python train.py --n_layer=16 --d_model=320 --n_head=5 --n_kv_head=5 --head_dim=64 --d_mlp=640 --vocab_size=16384 --activation="geglu" --norm="rmsnorm" --norm_place="pre" --norm_eps=1e-05 --positions="rope" --rope_base=100000.0 --rope_fraction=1.0 --qk_norm=false --attn_scale=0.125 --bias="none" --tie_embeddings=true --parallel_block=false --init="orth" --init_std_qkv=0.0234 --init_std_o=0.0 --init_std_up=0.0234 --init_std_down=0.0 --optimizer="adamw" --lr=0.00127 --lr_mult_qkv=0.7 --beta1=0.9 --beta2=0.99 --lr_head=0.00675 --grad_clip=1.0 --warmup_steps=367 --schedule="wsd" --decay_fraction=0.693 --decay_shape="pow" --final_lr_fraction=0.02 --batch_tokens=65536 --seq_len=512 --doc_mask=true --train_tokens=546800000 --steps=8344 --dataset="wikipedia_en"
MLP neurons of a small language model. Each row is named by its layer, matrix (gate and up: input weights; down: output weights) and neuron, and shows model dimensions 0-255. Each number is 500 + 50 x the weight over its row's rms, rounded and kept within 0 to 999. Numbers have three digits each. A neuron's up and down rows have the sign that makes its largest values positive.
After each neuron's rows, "raises" lists the tokens whose logits its output raises most directly, leaving later layers aside.

L9.gate85:548527450469489491430412522609539530431504402493528479541480507536556466585519513463460510392431535469564565453553570557540577552467553502414545569410514482492541559510451437517374490454494511475441570510471452556613488506410460569543470543583454524527542566524466481571591496524460528467519532486449578461503517612495425532523560626590509502512590453477519527447487529513507521516518503470453501555526461403521535487468527586500429523535511556519551515483531462511578485593464481458548531390493430516425451450451487517473492458531536506632529465428564444479480489482537526475496463576518441493584529518561499421374446548549512464540501450481522411495559500543561541520523513510601499424527486549457565409547480539506552520529412485446460389582460454465535494508422530
L9.up85:393422504489519445457437525542551522503528496488531532476430561575453546581518350500537479492509586544518395502540499506538469578612567557466514495521498543494435507461449550393441475558518583467471502501476420547470558497495531500378476510447475576462581496486509503580479511531506518431537489491450612496480511509476517567607492622470456491465528508524439575489486505496498540472505538496517461597554407534464513566551484589443493518436454523513545495570509475434537516550618478487612425412527603559567434469483556437526609542505466429508531456531447436514504470527546483504558570599558459545516472493495428502444554573469557579501480502519499492519520482499615536389482466532503420518524493518448463439467557477545447557402487434548516509562481453600497656490388474
L9.down85:461550523467513475430567456504467506457510497509418657442497587653516455526651437543474548526545548524481515514580425480509491545511481549608472455499399492537578519506452468461526561395491478514551434468487558564486511577377545486413475503521448557543549497513500423399505490526510572475487423512456595412518534639580449509533552518541427477575485485435497457511512559566489555560480462426436400481538430518533445557496564531517499442515513649407538389466550551503487510471476480442473499462490587533517433451460514524631471509502515462535485476485444437506484481462489446563464643449522577506503417496475482443500490505470519495486485495427515436467579436483523463507582472501502480487457456498498554484460486420503543508533558474478454426521498559475545519405470504
raises: "000", "500", "300", "0", "7"

L11.gate75:467394447470536588506494449458543574538444553526512404474503491513561435547454463537504417407537568381395506496493507524487572476457518486490537466419457493557453498489545452573366441497439449542503400613532454540552526418492470571497496526463462527599493439528531525538356499469414587466391435469462499548432528468542483525576548605515437489498508470516469425507407521522542553412596490560498519530407520464525567460482454435505529527608372542438606466481507474453490533508474475454580472513529437401525510612574478523489591490471516413462444513430492505615504520498445451439501509479571481462547522550509463455538542518497482467508476467461518541582513511464524512514455481490514536485511518514564507534439533462522448521468465565504445447531424506443477546497453520
L11.up75:476430455509431529524521529484513506502402557530546510474502481533411450469420475487553491521480535516477477554470535503556475506473419479508611461538489514530473559564596471510559452517516578498424558567530395608403517536551464487541453574518419450537508558476607551473481530459454517495517451519586506503537412419546462419533627532558399624539510442518425523484484457484585562511460475460567501368398481474474557531513571446476528512480508463571465447502464465530577484406499451474539386416436516430511517459505429528433479450480517480568573547464487456574514549556471473469501445393488481470504495480496469557510512542552504557527440414536557586563490565514464503545469456538511541586544409508458416458522531590455570447500538490521470502471514521416471626428502465
L11.down75:491517455510457544459606570413495456533567426466442453514532493534477490461526563516505470499614530551465486464489476472540447437492481511500431462460536489459505571442510521457434476574541474426434452482422500519502519452572430561492543494457536485466522475509550547482498540405549422416492511523389520596487468568535533540499446568478597430444513462515454534530477633433451510467579548580467491577470550445487469441438542503546479500521475585542484487454528572482566399481545559498422494435474502484513536466539495469515432553584576461440512615522509629527552477405480502451533488512492411527499461491548491514460529569511445419484527514455491591578578589453490418415494527458519431539489512496489435523580490461516540442570493535593429428446549448466513584460503504
raises: "s.", "s,", "s)", "s", "s'"

L7.gate443:444484416516535517536406485436586516530444471437502477483490517532526610478431607499549506489489500544409502460467525496529609528426473459451491475557495530450535539461458533427469493466509466463563457531516486555488465509461561461482531497564534501471444525433554496500499536525553619583464445568456505464444524409447531465408484432488493514506438405473470494542456512437520560434546457553404559550540458435484567526471500465490476563454554516496566492591582562488608452480513458451551483515461552461446558468522517509539465590471501493443532536487497583533530502595560572514466471424434450464525445497578439463591495524461478434452469532532521476391482544474456613313525434433465489448455572522525462473526362543453581526541444472481491490501460511564598452445520523
L7.up443:449492482590497445623496434451442555419510470442470550476489551506448673487493497457551514504501531475503450375412573534447544507515445470415531380490459619521565570454498591383509423539535521444518492421428497584504521530387540423469455535535527428509357531493447458457475527513551514507502430495432524448521543495457551458524441524586439516477496457436481584575441470555522526521483480426395547499503472471438439467512528369569476463459501495441513536534482539466508463520517489445655557450483493470452459454491459557482468411483545524473449565466536590556406441448453529555449482466545478484506492509566564452602503471537425497430545489474519521492455461498430525544473507471469547548408533503527552527570464520460452466484470516470442589504532447548558473489478527
L7.down443:538451489406438559418535551521518482552508495553528482450500495449504351542575513556464476526495541500540525541622419487584477474565559486526518585518525416511434413529547433593547602462427479560486511604489497426465451438602465599613461481448522526510589478519522519534529468489416446516511664501530473549532531491537442566453539520443521449504575526538554439423504482478511481436525527592629507576477543581595510441495472548376442532556508533507454492432452457513469495481509519543397458542423470498519502537543487479425564518515495495532550448508485473419597509527515517475545553502446535492505564530501493584389515462467509546605525552525478441506494516465527483509513467535556502492506458539467482505485535433495531470514558546549577422475481467446495496537513466
raises: " nuclear", " aircraft", " protein", " Aircraft", "shore"

L7.gate524:466518502550444466449486417515543393531512492461528561515384517452427516519481530505529511489515512584474517465502420488444565539496557428536500497538489448484500521523423523470442643530509495376488455430429559508504439499493435497418468466532499504400441462420504516475416414479487591537487570567531414518486505477512464545504354646499491500551426398521666492455545464457553541435465573491432493499499466500486492465546468449511487468492407502507535490492596527520482597564539490451514536428521490569501491465448515455442560483536525476560464584434457547632538511478393463449452498433529541538470476481564525489574466443517446535561431484495469517538545470485483507513445579510535521483457535516504483434436424405509534520498479492405407550466486405460486505532467564
L7.up524:474495577544452495475536531565409432545455555557471519526472584462500517502508515432531508435558545549580508601523479527510539519546554476634517514579447482537478485472479517462492579548495520455534473504437566500528398476443500457505502475469504578454476486504634519486472466607434577544550503413548456525489536539615542572423441587540535454548437499503641607508527561424558509436443534511564496512462466497493504453545483494530516559477453527511558542544558508469548546470477504481488578501560552535469426480455467468424560454581520456604458514451480497553435485548487488473454503509479506562445460509523455453511507326560496513583515552472496524539528463574469491459432502493575508455490489462421466461408498444558516449456498530492416529460498408554599534485429484
L7.down524:503525455470579515494451549477501602484537516464476468430617410527493461481514460495465471525424445409525538435480514496525446497457434520440507476430496522499536487512538462524562409486507488593478545584582419569489581537535548516557532544510506455593601537552412455532593564433537359456531464500472577472556410475420490488499619428471509484498569556459342476466454485529439491528561412479480499526489564494490516470455546504519509464486633534489457517475447470550489442466490511580484445565426498462516468544554520522585441526450484506481568444551498472438504502462580485540560500537505457447577474512459508503461485650476538492417522464485541486443466557426494540534518466490434505470536520511542540524603510526490506501484512507546594496560509548493481415483611458
raises: " Ohio", " Arizona", " Texas", " Oklahoma", " Colorado"

L9.gate21:525531441390465489460536381579489481464569528549521518503517545505439429559498508479460429500540504544550558480532398456504428467457576567520446487517583517543432458575477501521572610515480459560450519499508486496483509390505572602538498438556536562517521546527453510593456471487386476549464570473482516591654510548494475459483561503517487529562551524504519486461459513468505508502463549481570521537464477513493424523535508553474496513469540520573452468477472442505480539527586599531462463415482484531472493474476427512489543517422511438481472415489535501474610501489466541498600496551518559504470570498425564503500532572494470496526511445418541516556508560481495566572511517472628546488474463557546465460419610476617519491439554563576532488471457480419519493532496567
L9.up21:528532480443460503489568420536426489523505474531434520502532560490542462469492482492478397527578505478475618549489460494580486494525445559554482530495547480468435556545548543542516544460440495559440460467492497432406486487511518624557440405578470560493474460437483438563531418435432536423415429470483484568553534522528498413523597501521502523569621526592587474487473518457572555546438479443597468453572511504507467547535456561453460519385485545478514389540433547489487558550507561537437514493527463513512553494392428538531516550476481474433550613513442489552536559483476534548560568416539505480587553437503500551536524527502514428521443503517511479552512556572583546529535452499482474515497510521589494445429512472438470537484586601480435482417570546469439539483596566
L9.down21:468459541600509520533521608465559515529406437418517457484454528491534575431524503515531550494489482458503471541463633538550577532517455463414526468473483491470598507475484470434455366466512521490627465506494504550555542577491453439408536579446506456607465504518581474415557554526578529475458478497524536440374489453482510539511429466458530519413477466460464504527546442598497462521507457450471473446513462504478587464471503424505510495588522503438534535517492525503513465451457458455494561590473505433486418475546564498493516440567482522535462590465496488532399485543494446495392451510470507503466404426589490482497485418481522491478501496551482491451462443460496408414505512531393516460472489473433540520523448486454490490545459403462471486485529463557486444440479472
raises: " soundtrack", " music,", " lyric", " comedy", " musical"

L11.gate14:493498476478474525474397499471613507442481450512460495398550554506453482489469572566443475407470448637456545479493511569495524506568456420492514549516573504456519544459492478491529438538459522410502452508388508533590532560407464524561594493455522559600563522437508552558564520520535529530507499463576540552477542473444491540440485495455546501557412512519449516445522532494443489460544537516477513507441496479526472433531513508539590432531516448468586482557561509495502446586463442507502474523522452502484461490424432455464559596471479500550508525494455589474430565495608523435571532530529475363379540554467546493384580530508502608457521441453492433476522541418571516522505407456522521499532554532496472462510503432492474511515545575421400411440513476565575443486435566
L11.up14:555495432465520468537424448465570512493455520510444523453454563455360478564559405476498479519551491554493559492482621503504565579511444520480555598512509484557422583567465500468462441545462555554532428611391421503507499490560524441413556470499431518488579475528516550460544471539545549444423528488634513457496474475457522548544523515570542507475513505571489473565512498515418491509494415543470442582424524482566547524486450546618485441519453561566479566479431498525444541399445451394467477584505481487528494505532478507531584534492504466456502517536460557504507539515480462442539467475451514428528594504524467534455478513539561428546499472549560419406518413528616456477484432465473480428508566460444558470564514449486539377558433439450515507482546442568495524422475502
L11.down14:470363517564505487567513474518477442552485486521550464398590483456613608475455494483524440468461478484486420507486479469566472466466554481534451521412468536510455489504578453515411515471525472545514517487493595515531512528527556556529468553481512504448485514401586476490576440464548500482538494500489470458449461413514447478513537481461493523490494487505446570432466577492450488416461514457538487460516506478500516615530465396487445534467518517498622493619502507405539512516451501423480483504551495424534521441518490531443457520523523496549533515482505569530522463481464538387525587565701387530536395393538503458484522593497459545457518501459449411588538495440535541500532477455446604581530593523470442524577406502457487502413518535516512453525471500555550517570452469
raises: " 2020", " 2019", " 1990", " 2018", " 2022"

L4.gate440:535517523426441553466564501473495455598490453544496564451569461577591500505473479469512472445506590494548482476527525518455579538510489431502499459441574493499458467527493524641559530453460538499533552458541506459461566476377518465540449521420525505528543464556639504677611514508467439452556480532466558513489580455566428498564489477473521482522477487488424554488508552543485598507512538545488467456494418471598519475516575476535495445549474546426620506494486477535553456512420530470505552409472485602581450425541478512486454597543574433558477469470494568445495519527433471526525524514499551520522476488500496498502522483498591482464481451464544457474610542535504595529553489492568399499473414493501502534507515486541501493391494392472385584467395530504510449485453610
L4.up440:415527618393468542523579448513513445522444563604509509440538601477451471548416471405455528590483477580505520496463475554511579457451560444466640519489546407459426515501465529569409457569493481523570535474481413443520538476437464513498527492417551511507524518532501524527515516409584473565526482477489511499523511542467565460442367580516474440515477398559467433477497466458513541394435547448514438381536499545543415468467613539520525513482522464458479493604553536521443541513592544489598487471494529594536522498431482490545486478492521574469533535537464547456459505491518488506526533529505490429451520509485508550530462476496451555543490416430596514532504504510405549560570515476481474495531454492373544529371524478469509435417606534579570529467380493543455509485434529
L4.down440:604556427560501527524411589493483585530555447519538419491555478459663376548505557586432527404521561482482502498529561525468423524564420505522440443460444475527563537452499547449565549464452502519458498563441574499505453540461437522576521498514471501518509445500493576512415527602343514441456531499475520466499495490543499556516489481503454529441545544445511550545553512574525485573519538518429547609502561465528591573511451523500492504469532544477597580412449444503573458529472438475472499425556449437421512451603459550450460477460497494463427469440498523523544472501435572521509576545486558546597489620525487483446562569522547384467515574572488512444529470528587505495484449462538429531515574528494413532589490482491529517512440471472488530474448581450463546457514484
raises: "ly,", "ale,", "worth", "er,", "er's"

L10.gate497:414561523523461454552470482478533441461517513472537511475402524556414469460536525488542503447505502545581476500572520427463552497494564523520477467547558379476517476460449494526570483528503524506516455446461427524480480463532477470456467465497538591586527499506500517502563514541424472462558654539425490508418465463486516602520486501466479467509500508500533475397599585480380449507448558438456473516586543606528457464520593436498467468398497503503465498512482529546534458416544412468595519549475594544450451645499489510567468512515530467572463552503488517395561481455525509496476463416487606514460523474501561622460481469469521521527518352508534576478522478315516553546464498534562441439525503525514523555537433537503510486461430504456433539582429471540559478418482504
L10.up497:549463554552493586398524466549510515525529487503568519527504437526404393488566471492499548491528429466493560525517465447562442551407510564509617522515528492472527438412532351538484490471528556544408552488515421522497473443490472506540560550545582436507534513483498461561491497507465471507490561469441483513479500603410495517499471499526521521564586500535690516425537536401465569489554471496470431548502464480494448527443543482362502474472574525546445433449621434469488495536570440475531450500499545565479489560566566470457445583515522465593556516438505512468627513415547459554493489534477568501586512521539600533414519551559546558456543493459488540639520438497542579520554493547513499468454471495416490444459460524424486463468476529475513484484567470461558459399527497
L10.down497:494470501511513525492569564502547553611527467501477540499472539479601492457517558511506538507515493490422527488490412533547476450524491425525505484409484533521521542534497579487512561530428402565536482556573526444481546474500578506451609510451475437520514541498415492498479456583515508500434461536490537449368516450456512455470552510501511569547432540507398468640470475575493526634501436449565486507467412455522639507491504524554485605495511484584505531508383510485534515443456589568376489539534475499550517403419559540544610437516469466552461445493479520506488488554441566530508541508503406511449512451526445426466508516472441422545476477505516462428479564624462471444560423414505521556514532578505511472551627502409487466500543469583464408502460504461451528498418459
raises: "ed:", "s:", "ing:", ":", "s;"